config.yaml
num_key_value_heads: 5
rope_theta: 10000.0
init_std_qkv: 0.0149
lr_head: 0.00392
MLP neurons of a small language model. Each row is named by its layer, matrix (gate and up: input weights) and neuron, and shows model dimensions 0-95. Each number is 128 + 24 x the weight over its row's rms, rounded and kept within 0 to 255. A neuron's up and down rows have the sign that makes its largest values positive.
Before each neuron's rows, "fires on" lists the tokens most often at its 100 highest values on Wikipedia text that the model never trained on.

fires on: "av", "ab", "-", "h", "af"
L2.gate252 [135  86 132 137 103 140 144 141 140 131 120 121 104 100 125 112 123 173 110 111 127 146 122 131 111  77 148 124 142  87 122 123 161 157 128 112 122 128 118 110 158 139  91 127 109  73  99 118 146 106  87 151 107 104 100 163 141 118 148 118 152 160 119 118 146 115 140 152 122 121 132 129 115 131 106 137 133 144 130  92 129 131 151 109 144 119 149 114 151 135  70 125 100 114 130 173]
L2.up252 [132  63 120 130  73 111 136 141 122 124  98 122 128 146 145 112  87 137 140 124 111 119 138 128 102 121 128 110 134 119 131 167 152 121 112 116 129 141 112 151 114 147 115 122  87  83  83 154 132 125 126 132 114 107 118 129 132 108 106 119 136 142 139 100  84 145 144 117 120  95 158 125 105 158 154 102 139 130 122  93 122 152 141 124 142 139 171 106 138  84  71 143 102 100 169 148]

fires on: "is", "on", "in", "it", "ons", "ass"
L5.gate242 [155 141 136 129 134 147 128 149 154 148 139 108 119 154 162 145 152 142 146 121 150 115 147 152 108 110 148 143 138 126 181 113 193 130 109 114 170 122 128 124 154 134  98 106 142 146 119  91 138  81  79 106  93 171 110 125 105 126  87 144 110 104 162 115 115 113 106  98 101 114 114 119 140 135 107 110 104 130 163 135 166 153 135  93 148 124 118 129 129 131 141 139 164 127 118 138]
L5.up242 [109  95 135 162 167 129 140 148  99 121 122 155 142 145 158 156 133 105 141 135 135 124  88 107  98 111 161 141 143 139 173  87 167 134 144 127 164 102 120 153 108 140 139 141 168 173 165  83  83 152 132 125 140 152 148 111 156 124 109 133 142 161 123 140 133 146 125 125 134  52  81  90 117 164 100 108 158 129 123 136 111 136  98 132 115  91 132  80 124 126 109 130 109  97 175 121]

fires on: "b", "d", "g", "s", "m", "ra"
L2.gate621 [174 187 125 160 129 118  69 149 137 105 108 114 118 149 145  94 115 152 141 129 131  88 139 136  94 101 114  95 136 144 100 173 143 142 107  86 134 125 129 138 160 113 163 135  99 161 151 150 139  86 162 140 124 136 128 149 156 149 124 109 117 103 120 112  94 141 147 171 144 135 136 114 116 103  85 132 142  86 153 159  96 135 119 111 155 121 141  97 143  91  86 129 111 136 170 108]
L2.up621 [122 160 181 138 122 126 142 150 145 121 130  94 163 164 160  71 121 111 170 139 148 121 150 105 112 141 100  89 116 110  96 121 119 153 134  95 149 129  57 111 143 139 181 131 134 111 143 125 107 153 115 131 106 150 125  96 115 145 125 113 115 137 145 106 171 112 132  93 131 143 116  75 163 140  74 147 109 114 154 135 142 129 124  85 136 124 145 164 151  81  95 137 142 121 154 151]

fires on: " f", "as", "is", "it", " s", " al"
L8.gate361 [152 143 107 108 135 135 144 107 126 132 137 111 105 147 138 107 137 141 129 141 163 157 111 133 106 154 172 111 136 167 142 114 159 118 114 154 162 124 109  92 149 129 128 133 131 125 113 109 131 131  96 153 103 145 133 136 123 124 135 145 125 168 148 130 123 112 147  90 102 100 102 196 177 109 120  86 113 100 174 105  63 150 132  71 132 120 125 136 129 148 106 126 106  76 115 120]
L8.up361 [126 124 108 135 114 103 153 124 132 102  95 136 110 118  83 132 151 147 136  95  96  91  94  97 148 143 152 110 142 167 142 131 156  85 126 182 162 116 144 143 108 148 147 153 123 151 146 142 124  69  97 143 135 121 153 104 113 162 117 103 122 157 131  99 122 107 172 124 109 111 163 141 162 179 155 137 125 144 165 135  96 155 143 128 137  87 157 143 106 152 122 109 115 115 120 116]

fires on: "le", "il", "k", "al"
L2.gate247 [129 145 110 177 118 116 132  82 137 125 105 121 107 140 123 157 112 144 167 119 149 159  93 147 111 121 131  98  83 145 162 153 146 125 148  97  88 121 144 177 140 143  67 111 109 101 145 112 106 174 108 139 121 155 170 175 128  98 146 127 125 162 108 149 144  45 129 107 120 192 130 119 137 142 129 128 138 149 124 113  85 119 125 148 152 162 143 134 151 171 113 129 118 108 132 161]
L2.up247 [129 216 126 146 109  94 103 108 124 122  94 140 106  94  92 151 133 102 126 145  97 100 117 123 114 141 132 171 182 148 124 133 145 120  93 123 141 182 153 108 128 139 147 154 102 134 109 145 144 155 120 122 143  89 155 165 102 113 153 131 127 162 120 120 115 112 122  88 156  97 109 101 141 132 118  90 114 157 145 131  95 165 192 141 111 135 133 124 134 139  97 113 110 150 145 151]

fires on: "c", "as", "os", "is", "res", "ac"
L5.gate17 [125 110 125  98 164 151 148 134 102 109 120 150 122 159  88  55  98 141 115 142 110 167  84 114 124 141 139 114 115 101 128  94 153 102 155 125 122 124 214 105 118 126 103 135 117 130 151 147 125  86 187 135 151 134  96 134 102 111  93 141  95 131 157 118 126 146 174 142  69 122 132 115 157 108 147 152 162  92 121 109 118 160 154 141  93 127 165 152 160 117 106 155 132 141 108 126]
L5.up17 [148 112  93 110 142 137 149 127 120 132  73 156 117 138 158  91 122 136 120 122 138 125 108 158 166 148 186 135  90 115 180 165 140  94 166 136 140 135 195  97 108 138 130 151 104 120 159 165 134 108 135 135 136 121 118 101 116 177 139 108 149 135 130 111 156 138 105 174  96  94 159 143 181 129 112 135 118 144 115 122 135 137 139 135 105  83 116 162 132 118 137 157 106 115 139 101]

fires on: "al", " reg", " Cal", "-", "z"
L8.gate154 [105 207 120 165 103 114 105 162  63 120 181 111 156 105 120 135 153 129 125 159 110 117 142 122 118 101 109 114  77 104  88 130 101 136 152 167 112 154 132 151 115 130 134 144 150 124 114 130 145 122 108 129 140 127 157 154 138 134 114 146  94 123 166 118 114 111 151 120 138  92  88 159 139 105 113 129 117 123 142 144 161 157 130  84 126 155 156 123 145 136 163 144 150  91 108 150]
L8.up154 [113 140 160 142 101 127 126 138  61 136 149 148 140 118 165 139 117 133 102 144  88 135 120 130 117 166 163 130 142  94 166 127 111 139 145 141 109 149  80  96 144 121 127  58 153 148 139 131  94 107 122 121 162 152 162 167 130 155 153 146  88 181 155 124 106 124 100 125 134  96  99 126 129 109 104 174 159  81 138 135 132 132 136 129 120 125 138 107 140 133  99 168 133 108  90 123]

fires on: "oin", "ound", "ick", "oot"
L5.gate412 [114  96 100 101 136 135 130 144 131 144 108 168 150  96 151  82  98 112 153 102 133 108 132 138 146 131 138 134 108 133 141  72 120 148 141  98 124 156 149 121 137 121 140 135 128 100 144 128 115 150 111 159 152 126 166 139  88 128 157 119 139 117 190 164 116  98 141 162 137  92 164 134 112 151 109  95 109 165 124 170 146 161 144 143 145 127 114  74 181 118 127 142  65 133 152 159]
L5.up412 [170 140 128  92 106 127 106 102 118 131 148  95 165 165 125 119 135 132 160 162 104 136 109 136 169 138 108 144 124 133 133 110 112 161 118 119 110 141 139 138 129 117 162  95 133 136 133 104 157 126 156 101 125 117 105 140 128 160 170 176 155 138 125 137 166  89 114 144 126 129 169 123 129 125 141 126 140 123 160 123  83 130 106  90 100 164  86 122 129 133 172 133 168 138 141 163]

fires on: "ack", "il", "le", "or", "ical", "ul"
L3.gate168 [127 170  94 138 132 121 136 159 113 187 134 130  94 135 134 122  99 109 147 136  79 130 147 113 133 162 159 108 123 125 135 116 118  76 118 137 124 157 108 134 128 135  75 111 143  94 131  89 152 184 115 122 119 121 130 158  97 104 125 141 164 158 157 135 159 102 145 124 137  78 128 110 107 136 126 161 180 144 147 134  86 186 156 122 144 108 149 108  91 147 112 135 163 123 115 150]
L3.up168 [106 139 132 127 135 134 127 128 124 125 120 104  47 129 128 145  81 126 180 136 125 131 149 120  99 139 117 130 133 141 141 145  94 116 157 114 115 129 162 175  99 104 120  88 141 115 136 133 142 155 138 100 141 111 107 151 106 104  99 153 141 121 151 135  75 119 138 148 140 152  84 116 136 184 163 113 133 144 119 139 100 194 159 167 145 146 147 137  99 142 112 110 144 111 121 142]

fires on: "d", " is", "gr", "b", "v", "qu"
L8.gate71 [160 145 108 167  99 124 121 117 115 117 132 160  79  97 139 134 106 156 129 129 107  83 123 141  96 125 124 114 148 127 143 159 125 166 126  98 146 138 107 138 111 137 161 109 118 106 159 112 109 146 136 180 128 115 132  82 143 137 120 108 108 164 101 132 148 150 127 120 113 133 129 126 144  91 103 147  83 116 152 164 102 121  80 133 143 142 139 141 126 126  95 147 196  45 105 104]
L8.up71 [127 112 150 152 111 137 140 128 148 145 161 115 106 146 118 153 131 132 125  96 149 106 172  98 108  85 143 115 147 120 121 148 126 119 108 109 129 164 110 145 122 135 172 126 152 143 147  93 150 118 137 150 106 139  80 104 129 143 169 126  99 133 126 136 168 110 117 142  80 129 152 107 123 139 160 128  87 113 148 171 173 120 107 180 148  82 131 158 163 158  82 122 143 107 133 136]

fires on: "le", "or", "over", "k"
L3.gate486 [138 180 121 111 124 124 130  96 170 144 105 152 114 148  82 154 101 143 136 105 117 147  83 124 144 138 110 152  94 117 156 136 140 144 125 116 109 167 150 103  97 127 107 146 138 100 155 113 124 137 165 109 101 152 104 168 161 119 131 160 150 114 117 140 164 125 153 130 169  88 153 148 116 135 135 108 153 155 119 144  81 123 109 151 130 116 129 160 153 158 117 145 117  93  93 140]
L3.up486 [138 135 124 135 106 109 110 126 127 128 130 168 103 141 124 130 131 139 130 122 139 127 153 151 146 118  69 122 145 200 134 142 107 128 106  96 149 117 153 144 125 115 130 161 130 113 123 142 146 105 129 119 150 100 134 108 119 160 161 135 152 171  97 190 141 137 137  83 141 106 114 148 165 157 165 115 155 140  98 101  97 145 138 160 124 132 139  89 115 124 138 156 124 163 116 140]

fires on: "-", "unn"
L2.gate339 [126 143 132  99 132 101 116 167  99 157 147 102 149 137 124 136 155 126 130 155 131 104 103 123 132 105 124 134 177 186  76 171 134 128 116 166 122 164 111 139 189 116 118  89 171 109 101 115 168 103  77 128 107 131 107 118 120  92 103 113 120 166 155 122 111 158 127 110 152  89 131 137 111 133 138 127 114 136 159 126 100 130 149 122 162 149 134 116 179 154 124 127 137 103 139 179]
L2.up339 [141 112 112 128 124  92 103 156 124 136 130 115 156 165 177 147 181 127  91 186 106  99 133 103 133 133 141  97 145 154 161 145 139 132 156 116 111 161 154 102 187 158 122 117 101 113 109 159 134 124 121 151 126 155 145 142 125 110 128 127 122 106 124 123 122 161 117 112 146  94 147 162  83 158  90 117 150 134 155 104 143 122 193 100 145 112 160  97 147 151 125 126 139 103 149 122]

fires on: " and", ",", " that", "9"
L8.gate252 [125 155 124  97 124 151 163 120 137 106 145  86 126 128 106  89 125 114 139 101 118  95  91 140 144 132 152 154  90 172 126 125 141  86 128 142 136 123 139 176 141 129 105  88  89  93 124 146 129 117 147  95 122 120 149 136 127 151 130 151 130 108 142 113 161  93 142 103 125 108 168 122 144  86 163 142 170 127 113 171 139 136 122 149 162 148 147 131 130 165 143 110 110 165 156 120]
L8.up252 [120 131 136 126 132  94 142 124 106 145 133 119 130 123 122 168 120 158 143 129 138 120 108 166 128 113 128  79 169 119 112 136 160 129 161  90 147 125 110 111  84  86 148 175 147 141 146 101  83 175 138 177  96 119 143 149 135 103  91  82 138 114 104 155 127 111 139 102 115 137 101 141 157 121 109 130 126 116 143 114 109 132 130 120 144 120 132 136 176 160 166  99 176 141  89 127]

fires on: "l", " le", " he", " al"
L2.gate378 [109 116  99 108 139 117 118 131 139 132 105 118 141 175 116 135 143  67 140 136 147 106 127  75 128 134  94 142 161 131 112 111 127 134 134 137 116 125  91 131 151 151  97  90  92 150 155 137 119 133 149 115 107 113 121 151 175 151  96  90  89 131 107 134 134 102  77 114 109 151 100  82 128 125 100 149 104 106 137 170 120 141 128 123 139 158 123 107 150 150 101 199 134 139 136 158]
L2.up378 [137 122 168  99 104 143 144 105 141  94  99 111  95 171 140 160 107 116 137 113 171 107 106 149 143  83 110 115 118 114  97 124  79 155 124 136  87 102 133 126 115 169 172 110 139 146 131 170 133 184 162 165 170 123 111 124 143 123 135 101 175  96 137 124 120  96  98 132 115  99 131 101 139 124 153 121 114 125 122 115 104 181 134 171 142 110  99  92 118 133 113 155 162 156 127 103]

fires on: " cl", " in", " Cl", ")"
L5.gate219 [125 156  94 141 128 117 154 119 142 136 155 136 123 151 150 131 100 104 107 149 145 114 117 100 126 155 105 139 130 133 153 151 155 115 143 133 113 144 121 104  66 121 155 150 151 169 124  91 196 108 116 101 110  96 128 113 137 148 136 116 109 107 131 119 114 135 132 111 117 158 162  63 124 131 116 148 126 116 173 139 103 107 118 157 187 117 128  94 175 159 141  98 132 158 160 130]
L5.up219 [123 134 123 126 157  97 127 129 141 118 160 160 126 101 109 110 152 125 108 171 147  97 131 124 151 155 157 149 118 104 140 154 143 119 162  98 116 123 148 148 121 104 147 143 163 148 129 120 115  91 169 106 129 109 146 147 188 132 119 117 104  97 175 148 117 101 120 132 111 127 156 106 143  99 114  87  69 124 133 141 123 142 111 141 101 154 159 114 118 151 128  91 104 104 157 138]